Part of a small language model's weights.
Architecture: LayerNorm before each block, learned positions.
Training: a variant of Muon for these matrices, 231M tokens, 7038 steps.
MLP neurons of a small language model. Each row is named by its layer, matrix (down: output weights) and neuron, and shows model dimensions 0-127. Each number is 128 + 32 x the weight over its row's rms, rounded and kept within 0 to 255. Numbers have three digits each.
A block is one neuron, or neurons of one layer that tend to fire together. After each block is what it responds to, as a language model described it from the Wikipedia text at the highest values.

L5.down15:155068168135130128118067106133144117171139108172083171160193114057151182168134154139098112124153110174136146065178119106073141053113125150117061111140127156073136154117093173165142164086126186142070132204117143131117160149164124135141178123053113159107125211127101151052171146174127172176143111146124141158091134143206085133139161076105095084148100125084106131072133222173097138110100
L5.down26:119085176134151146098145143102130007131144165165158111195117061116155143191210161077129164145115227082071157124049118150081168104117115103082150157143110169160135148146166141087172172112074137161149150134109065134166150093103163109035127076112108160085111096097168122078101176087141128077084111176161076163155128090156110151154201139152141152101145188135138114192163154121086162118099
L5.down65:132114123135148163105153095098092164097075164167087124103187095106178131145148152133128118170132156179197136177134118095180162142098150087090108124130131146126133145091111169094159190154082114126101122081112162125082142113090179172132130131127094101099066150118137095093230110112150148076130151143101143117113128138058148145077172107108084129110198147088169157144126085117105140123135
L5.down73:136165096127114154146138083165178151101173085147191171078093099139133133092150131079154153159110055091121126129154158122130090101177127149154133117135128134129181136112128198140076129091180133090135133087174143159114136091120092111085087139144154163134109142082126139119121191121184140085171134141174113171137174111119154230119132085095093097131109165084151130114061095184098114078101
L5.down92:108126121169160109097169125144172085174140102107128144140117109182093153056077075168101125131067149124124147073130125088136112145123094160130142135149155201190072160133141133105084103122128173095064077135139143102126137144062096150143137146110042136216131095074126114095146150149130152131129143136159136128094169121031124203125197197122061151113136118121145140133136121144128165100123
L5.down97:122036154150102080111094150120131114152095107143100143128114096049090128155111114111184093114222157047135185137124117177160143129131142134144156110169177190071148114150108079110181170071133108085137122094155096124111084098122148084141106179113115111168126116185176094159101116118184110150113197109111121126161215126107100150117129076106076183091126090101122095199144152150102181128182
L5.down244:153129098100113165145082127095173130157165129170163172123090164123179137151129135087130175151143134145188072090122112106129085140182107178111157182170095108124132107079150082182132108108185174115127109068117123174123163126121114105098107161095107125152114157100166163137138172110165069058080197123157157125084155198192114188107120057182122124110078142112109119152123128133139070149092
L5.down260:121116113097144097131136166187131108154119136131187110132141110142119139141123156144071143180159152099140140128051129157150086156135164143114137095086073154126113131138085190151134107087103138118154099139124105166121141139117100106114156091193185093104115131122120124159081156115118112119165174130136125066123099118096195175103069137113060119112126140038171128166105093111153173195176
L5.down425:119072091125054094142128176179085157127081206054207165088184124133141076197148127080100125174187132140050112146049154131118134160080141191178132109201133144102103189122158180183119162138145157152114133129117120127103138067134178066169121185148124114113128126179137147098136147105138170105125089145082088104109166112118128151070124143151089127127126171104157139102098182165076129074138
L5.down477:076096077194136063115150114139168136099136140112137126108119100110090085166110114112113129114200051228119145138091060196173117113139136087147114103149131099129136163162122112147119120127094110155136089124146131102138145088153156172158110181120180122166073124079089125157102163134078135098098149103078135131146140132104148166098105134153176156111083121054119165117163132174077128066097
L5.down531:108151127091142118143071131101150121180154124072124158156110147117122064199110123120073135201113162168151095172105152143072139188153120122093073124078102127073102154175129138097148150122191159173190136122206164064123145110160115125156137114048104101090103114105096112099120136146195119137073124077131130186139085147164140183151079136101202161131122149056095170158134192143083114089163
L5.down566:136161060112063084096102088125113146155113091133136118110091130134105176170132148046098070152152073166169126136083098107122119139135177150149111170085146096135159105121126141122095117172125160080128138120133102164183095151094116159103100096144164132146138097118050157125133173156124184104133154133119120092170114123149073090214153096099169193148180121122171056175130084119127155149116
L5.down622:114121125175149170094132139194100120081138169133096109088115155114073121207105111075126057132084130128159108146152125090117173128155162135134104091092087125114152169081150170142125193136128161062160155146127132103105104166096143101124111185109085114124160095093100163146101096104124137113177124159067122124188134090107129125080176161130128160089120134109070133130148103156069105149127
L5.down690:119167142157116147120148151117186110107055106083175113107145084140158131146130148133090169138133113161171121191136140190132096083177139123131128092110121183173149106139106151140092121114133131095141104109121153107098119126080159071114238137087156119050116119142145205140138150128134126122137124126067171128085148153181103167086111133160119134172070165206145141120147135141108146155136
L5.down821:125127149125152138100091147147150107064125187134190112122146121104145076123120169148074088126110137093185149103129108113159165125145125133151051094126112138133099143157191099122142089135109160141076055095075095085111111079173103100132063138114117079132078090156113116158133137090121148160141089165146153120167130140114096113134107170101147083116136112120182203106161153139120137174185
L5.down953:074167091102113153185102102132121119121126114155047136161173187132100114089131084088144111169173118121147178115167106171174150167161167167122151118130115120180047130103135109141099108185129122134191183145101151095125164133092114116094113151155116141122129083105081141141130164142161161147138195141068104115061144135186161156157186162121155148159117118137128072131119125151165087067072
Slot before main verb. Fires on the position just before a main verb or participle, usually a space, adverb or auxiliary after was, has, is or who, such as has also, was initially, has been.

L3.down442:172071155174137144090135106091106094142126115125154064091169133134096052125115140040103157104167143127114131095155143126114136126070158176093049134044162139184148158126135171134175104118195095131099123121157136138101110123118091139133142198187130100128114134124143151120164194097126106112199140077118120078121193173104056148092184111096117141060098124100074164134118174102145115107159
L3.down834:047067146138093115067110111135092118120152079118131137107128148149127164141089118157127139113133123140158172159098171209128109133087149060177144119113149165136105137126091124096125106134151161168117124088079078087096183136137098161172078163178120164153131128168201104135099063159139085129162120095194140133123160176097145166107145108123118099118125083113146110138137160122068160082126
L3.down909:090065169187076089123132085159146157132119077085174138133173059127122070115136114098144174112187125153108109144115135182132163174072128112093143139149105176158083066195143148120094133105117149131128102067099115089126095116130116161135097113125131125170165188140139141149155115146129108122155159122139176095173157124059076098131139187137104126150120154092126159101121156122081116090164
L3.down927:134095158120127163167128123098128052130121138125174117127161088116110146106108156129124149115183164150104189121209166136151091141134142120203149114055080142116077188106133135166134109120158105109159120188137151110093120150088102111127143135147163168143117082063122137130107145141161099158140150089116202095139033096099146112142142127153135111118136170137130115138106172168111143161149
Auxiliary and copular verbs. Forms of be and have (was, is, be, has) right after a subject, as in "He was", "It is", "which was", in encyclopedic prose.

L3.down226:164064125111089076058090181117153161104178130176098147155132143141140135116119130171078108107128115207130157126134108159170082209133096159130157146064137085145150125199138143134122124103099120143110174132105098144131205164145131106116145132084130157148098078173055093094108065157141109114115155131095170157130065089138081125136082110119183121153065151142175157165126154102137136113196
L3.down298:134120169104112120120157152103125152140136126127108085147220100143133151132115132084112078096074129126102187130131102088117232212120129162139156117152105120126151079102137136092173132141130101109139156116078073203109161075133104175156098062136104084110068097092153110079098106118125107129123139078167140117109149101125085084157164121132194169121131175139152082138119101114164093101176
L3.down646:114095178112159130130086084052068153120131171130169099117127111180110125108164108147163161105088092119135153126112128077121068163140067123091164099094127090126165075131081131128112081098132109120141129107102159136095116198176091169168108095075181118173105104054126108135128164145177160122188103074097097125047090158091171116162146160084157122172146119151167088033137096124162138085131
L3.down848:113083175173103109130113127133146050111113094051120074101096099132135093099163126101118120092107122139065121085141137126120115200114086135109137077129116074104096136148147083092123113144120086215113152190137157061135114130208166162103142087129117122128155176132127150186163074171101091113167160149061077105161123123183167128170108136107144161095149161132133196121123076106125157149114
Main verb stems. Common verb stems acting as a clause's main predicate, often before an ending is added, such as provide(d), start(ing), has, made, took.

L4.down30:150119093115124071151131214150118125215075081082174127167086100209202147084099160122091100172068118102124096109121093112148081114189135138095134106131158157112137132167143132116126150095145151103097109165114107131122112150156123177127135141161107139095135110141139102125110148139124131160101103185151108203146121104141188163124153147127093179122085151212170120076190098104144130081154
Predicate word onsets. The first piece of a verb or adverb right after a subject or auxiliary (can, was, will be, he), e.g. do, re(placed), po(tentially), es(pecially).

L4.down24:183086178129146133166114108125153144154133133126185090143101085116146198054127213107134091158143175220149096113165126110130145088163067119158120138156112143133132112116059104153140121133144107088086100131104079148193180169098093158156146080079157143129032119132128112086139140141121085091096092125155166220133120067141136171090131108183100120134105130109225172082113063124123144135144
Start of main verb. Fires on the first piece of a verb right after its subject, auxiliary or adverb in narrative prose, e.g. stated, fell, redeemed, envisions.

L5.down3:171162165141114114127086081104093177082115152116142108060136145153157148164140150108117180161150147111165105135114130163187148156142123111134062123087160187108119153165104100122224103110043100136111113080109120152053158135089134131218149147117081111107094168178119142066099148122149168127155129087140149157167107127115116130055169152113123166084131213089110102159187101119135118120115
L5.down25:142164099078089127149132136133136093115188112109148086171123144168173135162177106122048194165171083109112135139142146187121115144132095159103148136122120124093103107120114165179140120097167164101134140154119128068169138146143114160126167102074072108090112150117172122109151133078137115100160100158217079092149181088143094102115154108142099121130145127080152167108092093213129114155133
L5.down43:078135158106137187194070066141182157154147096117129083084147177127121073088105150180128119203156145187091162131151153141115126130149067136149107145148162093135094145158141117107103142132141103146065160154100127130099172117157133169159173178053136082117174160117191107081152156101124173116157150148149097165109106129112141083127177171062093146127154145132148150131158109088161129108151
L5.down90:063095164110065124135140141117171064088199108116157106122147092106118074126119091138057117130151175133147146141140146154164220159122120060074127176156168161145126140177112081160117119182137154106116145146136179116099170134103106161127152116129203124093173155095095084123163141122135080105147154123140089115109095061105140121160129145143204124127139099100105158079168149124158103071125
L5.down197:131134086113167101083128113066158156176124150099172171128147178162098103112150119155158121066124094132119145125139176077100153154162138116099128143097206107115110111192113156169112134146139156168108079123119073171082086115222145140135168124137184132129116120164146151113132100084146131118125172130089067112104104141151097120166086118132159064174146112154111141114152128148131109161125
L5.down222:121168133144127103105106138154173101127103147126174137100156129141123139104166090138091111153142095140117075091169103141064172172129135059133138142106129108133150127112183166135104156163121100170092156141089130083162097105146132095135135191167149119070126121135179111162154105111101138144056161091149095116086136143168075116124104126133145104154110141177096114095103119115136116094158
L5.down235:157078114184114104075137173161157123088128115124133146122128088171134101155105166161184121099175110168121108113165130135118118101156120112108178105044122127143149133128174140100165109161169064123100124070179122127082117141091141099171085154135116157203141074138077123136134098191123148151121144163144119177147190053124118124080164179151117112133124095107106175094111131139107099133158
L5.down273:114162110093121139122118095115117097191179118121137101131045145142143131096114155205118104172128114178124100096090124124163105121165057159075150129160106145154129161112170163151133129184142118182079140070141139145144119088099093186099118185001171125135096098147173067122134127082130162126121140155156119206096093098121107144124166145058161115119125123150090132144138185073178098146123
L5.down373:202124153102095140156097116141178114119126143165079087148113156123178108122174156149128106110071129122128113074144101156152174118144112133094114147176055154157183119102139104101093167119128040146143152106096065105153143146153104107168220083111127084129069165067072113149106167112162137153156163108171115128114102125136134174112110089093108151135119118124163106142145147145140178063142
L5.down376:110145106140110079090158140184151108107117146171168172154060095134155130080086158121100087139120121131014196119110148116060141109115157079157100170130100127148140108174137120216170198117136138164091109092087125145134154141137091147162108096134180130172081127055102114108143114141172094133132135163109114082107125106126162163116147138098168112079111063107125133089182185115129159144149
L5.down586:134140149139094110103189133099164121139150082095132125123068140121071144130122210136090090097077148125159120138150167089081123194111104090156126115136143106177077168165195071095087109169118130117080107102122139114132208159186080177101175127106124098136103085159084109094125132151123152166120109132134128096103078220117169101121216226081155144158174120158093183127172138070104137099158
L5.down655:160143008182086183118115071108141182160170140194212201181162168124137109111192088174176133089152137146102135141161126108101136124123143188105164097101179152129173165107150155145147131097121146208123150102099160079118104196089125075138153156082125141117118073175162139109178151111108075100160103102111165151132135160134146096097121136139156131127091120178082143091108218102172102135074
L5.down679:068126122118013114137114131124154089146129142102203108081174125125119189137152160086124148172129120137075161153141098115155134105116138172102148126143130166078110150123140104125194141162146117139116135105123120162064164088169089107111133122149169123123191101139098068139116100092197160075101120078120136157079116158171134145108093135129165166115148107159153056178098167121096151136076
L5.down775:162154082111174109152125131122156093108130153154167104114083138146102165114124190189135084108102144159190146120140089185093074124169067100141217132157196117161179141169123145134151134136140117095067158108157070131160113102146131131150134137030170108092100069147100117163104146123093082161174110125102104180127151095144205164143134142099160109172111150166097173089111133113217125102107
L5.down838:076132146149145164122100126171119056153130217208127140117142066158130109110070111146148165134098099140156111135121144096146168122194114179198126158076156166093147158147130109091089091134111176102155135123068131074120098106063141151105145064097107112169150050124102102145062193165100109124108089073091076114144146105118137123124111143081138122100159158085172146104154140104137095133123
L5.down973:135119111126169117159126095155168156114179121130069115144089074113142129178174067137104128126150055087126165173174204118100151169080098097156092092126111094168084175154195077103136079118130102154045135122113097073120114165083101184111091121107130148145076094156087140144129167126128151181143153114116127161093131085080062165177123131138133183107202153159119120072116125134099100088156
Verb stem after subject. Opening word pieces of a verb right after its subject (he, who, Lee), before an inflection like -ed or -s: fa|iled, re|alized, sign|ed.